config = dict(
    num_hidden_layers=14,
    hidden_size=224,
    num_attention_heads=7,
    num_key_value_heads=7,
    head_dim=32,
    intermediate_size=896,
    vocab_size=8192,
    hidden_act='gelu',
    norm='layernorm',
    norm_place='pre',
    norm_eps=1e-05,
    positions='rope',
    rope_theta=10000.0,
    rope_fraction=0.25,
    qk_norm=True,
    attn_scale=0.177,
    bias='all',
    tie_word_embeddings=True,
    parallel_block=True,
    init='normal',
    init_std_qkv=0.0428,
    init_std_o=0.0428,
    init_std_up=0.0428,
    init_std_down=0.0,
    optimizer='muon_variant',
    learning_rate=0.014,
    beta1=0.95,
    weight_decay=0.01,
    lr_head=0.00462,
    warmup_steps=0,
    schedule='wsd',
    decay_fraction=0.801,
    decay_shape='linear',
    final_lr_fraction=0.05,
    batch_tokens=[32768, 65536, 98304],
    max_seq_len=256,
    doc_mask=True,
    train_tokens=309600000,
    max_steps=5215,
    dataset='wikipedia_en',
)
MLP neurons of a small language model. Each row is named by its layer, matrix (down: output weights) and neuron, and shows model dimensions 64-127. Each number is 128 + 32 x the weight over its row's rms, rounded and kept within 0 to 255.
Before each neuron's rows, "fires before" lists the tokens most often just after its 100 highest values on Wikipedia text that the model never trained on.

fires before: "s"
L10.down514 [154 141 124 129 140 117 210 129 107 154 137 139 144 114 156 143 152 123 128 211 149  97 115 150 127 124  17 107 132 128 159  96 163 143 139 133 109 156 129 133  89 103 126 128 108  82 160 145 166  99  94 174 157 132 171 147 177 141  81 121 193  84 114 159]

fires before: "–", " |", ":", "-", ","
L7.down437 [109  89  72 120 184 133 120  98 130  75 113 159 140 104 159 190 221 132 130 169 136  80 157 149 143 134 132 135 102 101 146 152  74 165 126 137 176 158 103 126 119 124 161 140 105 153  88  99 158 132 179  65  90 115  85  76 117 141 128 148 140 185  77 103]

fires before: "\n"
L3.down429 [137 119 125 153  63 134 123 175 137 128 163 167  93 140 174 107 139 111 118 109 122 110  91 182 174 135 158  95 168 108 157 147 104 136 113 100 133 111  79 183  75 137 126  76  99 172  92 136 101 116 147 111 148  91  95 138 114 141  64 145 145 113 149 107]

fires before: "\n", " |", "---|---|---|---|"
L3.down629 [ 68  98 148 161  94 151 114 135 145 109 123 119  80 103 120 193 105 180 177 134  99 186 153 195 102 129 136 161  82 116 152  85 126  94 158 117 108  76 139 116  62 135 150 171 158  69  50 136 193 121 211  76 122 110 111 105  89 136 149  88  94  83 120 131]

fires before: "s"
L7.down487 [155 127 141 121 123  94 156 200 126 139 103  58 150 107 115 143 130  94 122 151 175 163 144 134 136 137 126 140 149 115 190 115  84 166 196 139  91  93 190 107 110 119 147 174 124 172 110 153 112 148 144 137 146 129 120  87  40 163 131 119 149 141 135 113]

fires before: " ", " the", " number", " a", "1"
L10.down58 [101 122 102 142 131 159  98 161 133 141 137 133  83 121 135  94  99  73 121 119 127 109 148 117 161 125 127 170 115 126 139 116  53 164  64 113  87 159  69  73 160 121 110 158 160 123 101 138 142  67 151 109 136 108 142  43 133 184 109 142 129 160  82  92]

fires before: "7", "2", "1", "0", "4", "8"
L10.down523 [115 190  79 179 180 210  56  91  95 102 117 186 117  49 141 112 192  89 143 104 168 170 112 134 144 117  96 111 117 101 156 113 151 134 106  97 157  83 131  91 146 147 135 136  65 154  83  88 114 144 136 170 135 141 179 104  84 103  97 139 118 117 135 126]

fires before: "\n", "|"
L3.down216 [147 130 162 145  72  95 150 104 183  99 139 114 162 129 127 191 160 132 151 157 133  85 135 121  87 115 182  97 141 122 104  83  85 136 110 150  62 118 122 148 120 154 156 114 148 199  58 126 181 178 179 143 116 102 115 136  71 130 153 148 122 148 206 114]

fires before: " |", ".", ";", "–"
L7.down504 [138 161 140 131 107  95 125 160 205 128 104 147  83 149 127 117 217  82 121  75 125 125 120 112 131 120 140 114 110 120  67 165 117 146 139 101 116 109 130 191 126 131 115 140 136  91  73 140 152 161 176 155 152 112 132 137 162 141  60 136 110 122 139 118]

fires before: "s", " |", "t"
L7.down355 [113 158 131  93 104 123 130  99  61 142 110 135  95 131 182 118 114 188 110 215 142 149 102 174 159 134 114 103  92 104 147  95 133 126 132 152 112  88 129  70  96 156 100  83  90 123 182  73  99  96 112 113 149  91 139 120 219 104 146 164 140 157 162 136]

fires before: "\n", " ±%"
L7.down367 [120 171  97  83 109 147 103 117 180 140 145 101  84 139  72 130 176  78 118 185 170 172 125 106 133 129 125 177 102 137 123 166  86 166 132  89  72  93 130 131  75 137  93 176 131 118  85 149 137 132 167 131  89  97 125 172 170 160 102 152 166 185 165 110]

fires before: "\n", "---|---|---|---|"
L3.down64 [103 114 103 150  92 146 135 103 167 189  73  94 101 204 149 113 151 127  97 135 156  78 101 139 174 131 193  62  97 111 121 112  63 125 106 122 159 157 131 116 146 120 103 136 135 125 146 128 106 183 171 160 111 145  85  70 139 130  80  79 155  70 153 105]

fires before: "2", "1"
L10.down815 [ 78 167  91 122  91 209 118 161 142  95 122 146 143 143 129 143  96 123 165 149 121 136 133  96  83  63 124 112  67 187 124 147 121  93 127 153  97 209  85 110 143 106 165 154 117 135  97 126 150 168 132 106 131 133  69 156 148 162 158 125 136 113 132  73]

fires before: " ", " |"
L4.down773 [141 136 128  97 158 120 120 147 124  75  98 142 144 131 134 132  93 108  69 114 122 118 124 103 161  93 196 147  69 126  83 114 129 120  67 113 148 135 148 168 129  86 142 198 159 131 121 160 131 168 101  91  83 121 174 160 177 167 104 110 155 108  80  95]

fires before: "s", "t"
L6.down245 [156 108 125 116 123 144  77 137 103 106 112 120 159  98 121 140 152 157 107 111 120 153 148 150 115  72 148 146 125 104 109 152  42 172 121  93 107  95 129 105  74 115 113  75 139 118 103 180 134 132 152 133 137 113 126 146 156  52 118 115 178 115  88  70]

fires before: " to", " on", " as", " in", " by"
L10.down172 [167 111 140 162 101 128 144 114 119  98 188 134  99 198 134 114 110 172 119 148 177 107 128 128  87 121  36 114 122  88 168 165 186 117 152 139 142  83  85 156 147 171 102 104 121 140  80 159 129 116 182 125 172 142 128  79 101  78 152 128  88 140 105 131]

fires before: "\n", " "
L3.down615 [154  95 152 186 153 124 120 174  76 164  94 142 106 135 136 114 127 154 111  92  84 113 106 163 104 104 178  91 134  95 183 121 156 130 169 150 102  84  82 133 139 123 131 117 153  95 122 152 139 132 105 115 184 154 130 130 123 147  87  89  96 136  98 151]

fires before: ";", ":", " |"
L11.down412 [125 122 180 120 128  97 113 173 105 115 120 161 104 159 102  89 134 125 128  57 129 153 133  93 119 108 154 156  59 134 190 102 200 163 140  73 142 104  63 112 162  69 109 101 148 196 129 120 121 161 124  96 133 175 143 130 128 122 144 120 155 146 107 157]

fires before: " |"
L11.down158 [ 82 124 146  93 123 103 146 163 135 114  77 138 111 130 141 132  96 124  19 108 198 108 126  71  84 147 192 158 127  91 151 165 142 216 135 161 117 187 120 178 139  98 117  72 158 157 138 106 157 111 104 129 152 111 180 134 128 104  83 134 132 136 179 100]

fires before: ",", " the", " of", " a", " it"
L11.down891 [106 153  84 107  91  89 116 161 146 104 109 122 114 156 160 140 140 110 104 157 122 163  95 122 132 165  76 108 146 153 167 145  84 165 147 147 159 144  86 114 137 142 151 110 103  77 118 110 127 131 120 132  84 102 136 104 113 158 149 175 178 111 131  96]

fires before: "s", "\n", "==", " and"
L3.down398 [ 72 175  88 125 137 116 160 102 135 122 112  87 165 112 190 130 122 111  88 133 131 131 171 138 102 159 120 144 155 165  89  90 152 148  74 119 153 170 142  63 161  93 169  81 158  91 131 122 160 105 102  68 117 106 122 158 160 167 117  72 178 142 169  97]

fires before: "8", "7", "9", "6", "1"
L10.down609 [108 116 163 100 190 153 141 187 133 102 142 155 144  95 158 101 129 184 136 162 103 115 117 133 114 199 108  95 178 153  96 142 142  89  89 123 149 134 151 166 109 145 164 142 125 121  89 112 138 103 110  45 144 150 186 139 101 117 105  53 142 121 120 129]

fires before: " ", " to", " the"
L4.down449 [171 108 112 161 116 118 149 176 144  79  61 150 113 123 152 148  73 183 172 121 142 106 156 129 127 158  51 141 134 105 205 118 131 115 133 170 136 112 118  69 135 143 162 140 108 103  47 134 114  80 113 135  65 133 170  93 155  89 175 161 130 102  63  88]

fires before: "1", "0", "2"
L10.down379 [158 122  60 128 195 169  89 195 164 121  88 140  79 155  96 145 147 138 104 143 132 164 133 160 114  98 100  97 107 135 133 139 147 188 128  78 100  89 130 160 165 118 126 149  90 114  65 136 156 150  91 106 232 148 119 168  75 124 126 109  96  97 180 140]

fires before: "2", "8", "1", "3", "7", "5"
L11.down149 [109 180  67 179 137 141 104 116 127  96  96 160 112 126 156 154 162 104 141 152 112 126  83 138  77 148 124  86  99 112  88 119 156 185  96 116 115 116 142 157 167 112 197 125 155 173 138 175  97 112 142 136 143 122 100 154 132 135 131 173 118  63 130 142]

fires before: " |", ";", "–"
L4.down670 [136 124 102 174 124 117 155 136 175 103 147 129  80 136 171 112 174  78 154 168 156 171 127 175 158 172 139 186 120 104 145 119  81 127 109 175 139 107 101 165 115 170 161 193 136 154  91 111 165 127 131 150  93 123 162 139 117  69 110 114 135 147 154 119]

fires before: "8", "9"
L11.down9 [158  91 111  78 120 125  92 148 149 126 136 109 136  27 189 119 146 155 139 136 110 120  99 124 143 185 114 154  77 134 124 121 124 108 102 148 165 177 183  66 145 127 138 120 145 121  52 180 102 174 140 155 110 158 133 177 163 160 161 120 132 135 153 152]

fires before: " ", " February"
L10.down607 [145  26 151 107 120 105  66 155 126  89  97 128 162 132 117 174 156 166 157  85 145 115 138  77 121 128 117 121  72 154 150 156 147 126  90 162 110  74 118 153 177 133 181  92  96 111 118 170 136 177 123 106 130 112 165 109 168 143 183 163 133 157  65 138]

fires before: " |", ":", "al", " hold"
L7.down439 [ 89 121 128 105 113 117 129 147  86 158 130 104  88  97 157 144 117 114  98 196 149  69 159 126  85 145  56 139 101 160 136 145 184 109 135 147  80 123 170 121 133 176 106 119 109  67 150  95 137 139  74 118 195 183 209  51 106 109 102 111 135 102 118 143]

fires before: "s"
L7.down432 [123 149  82 149 190 127 119 125  53 134 147 171 120 140  90 158 149  30  96 104 118 145 119 110 118 138  89 146 172 102 166 123  72 158 137  90  70  65 154 136  97 122 130 155 131 132 102 128 104 123 151 129 134 154  94  38 137 102 103 101 146 122 133  74]

fires before: " |", "1", " ", "5"
L2.down46 [159  44 125 120 126 130 112  79 113 121 147 104  81 150 153  90 106 126 145 122 126 159 122  61 177 132 117 140  82 124 174 178  96 208  73 120  99 158 118  96 118 143 173 123 113  70 145 144 184 132 119 130 138 117 134  84  79 146 195 114 115 100 133 158]

fires before: "s", " ", "ed", "ly"
L10.down20 [134 137 105  83 106 148 201 144  92 145 165 161 154 151 132 133 138 129 116 146 124 168  86 122 128 108  96 191 112 162  97 151 100 151 117 130  93 109 154  92 110  81 113 185 158 103 119 148  92 135 153 129 141 136 172 122  71 164 181 135 182  93 142 108]

fires before: "9", ",", " to", ".", " and"
L4.down133 [151 130  57 113 131 156 178 186 106  88  95 154 106 147 167 122 121 154 123 115 155 120 143 102 107 130 143 144  45  63 182  96 165 132 188 144 119 109 144 111 154 176 100 166 179 129 102 114 169 221  88 119 115  98 131 112  80 155 169 119 211  93 122 131]

fires before: "\n", " is", " |", " was", " ", " born"
L4.down697 [118 117 211 103  95 137  78 110 200 171 160 146 119 122 112 129 122 108 157 113 104 160 118 142 128 137  65 174 103 160 113 143 140  91 126 131  61 128 106 139 165 150 186 118  98 113 124 161 113 150 167 121 146 103 132 107 137 104 181 161  90  94 148 181]

fires before: "2"
L11.down752 [108 169 126 134 127 180 101 104 104 133 142 131 102 123 148 124 126 139 138 171 172 167 142 151 110 152 159 144  95 108 164 132 140 127 103 136 140 145 127  96  82  88 204 158 175 179  82 138 137 165 183 160 150 152 124 179  65 113  96 138 115 126 121 101]

fires before: " ", "\n", " |"
L4.down229 [ 99 146 110  92 120 127 145 142  88 172 188 126 130 135 140 125 119 121 109 133  54 172 125 133 122 118 144 200 109 139  95 100 190 133 132  79 115 179 149 127  98  61 164 124 144  62  87  95 121 115 136 118 113 143 181 144 174 122 169 176 174 191  99  97]

fires before: "\n", " |", "′", "---|---|---|---|"
L2.down206 [ 86 120 200 146  96 139 106  84 138 120 142  81  72  87 122 112 192  87 148 164  78 117 149 205 132 100 119 139  95 145 108 129 134 130 111 111 145 105 127 143 103  96 127 134 122 148 141 124 156 105  86  95 151 139 113 135 129 125 127 148 106  90  68 113]

fires before: "1", "2", "Military"
L7.down36 [195 161  90 154 115 136 124 109 165 120  69 124 172  61 187 131 130 110 145 150 134 132 148 112 167 100 183 111  92  85 171 156  89  91 144 113 129 150 109 197 122 179 174 165 164 138 115 174 149  80 119 127 100 192 145 171 116 140 140 126 117 104 136 135]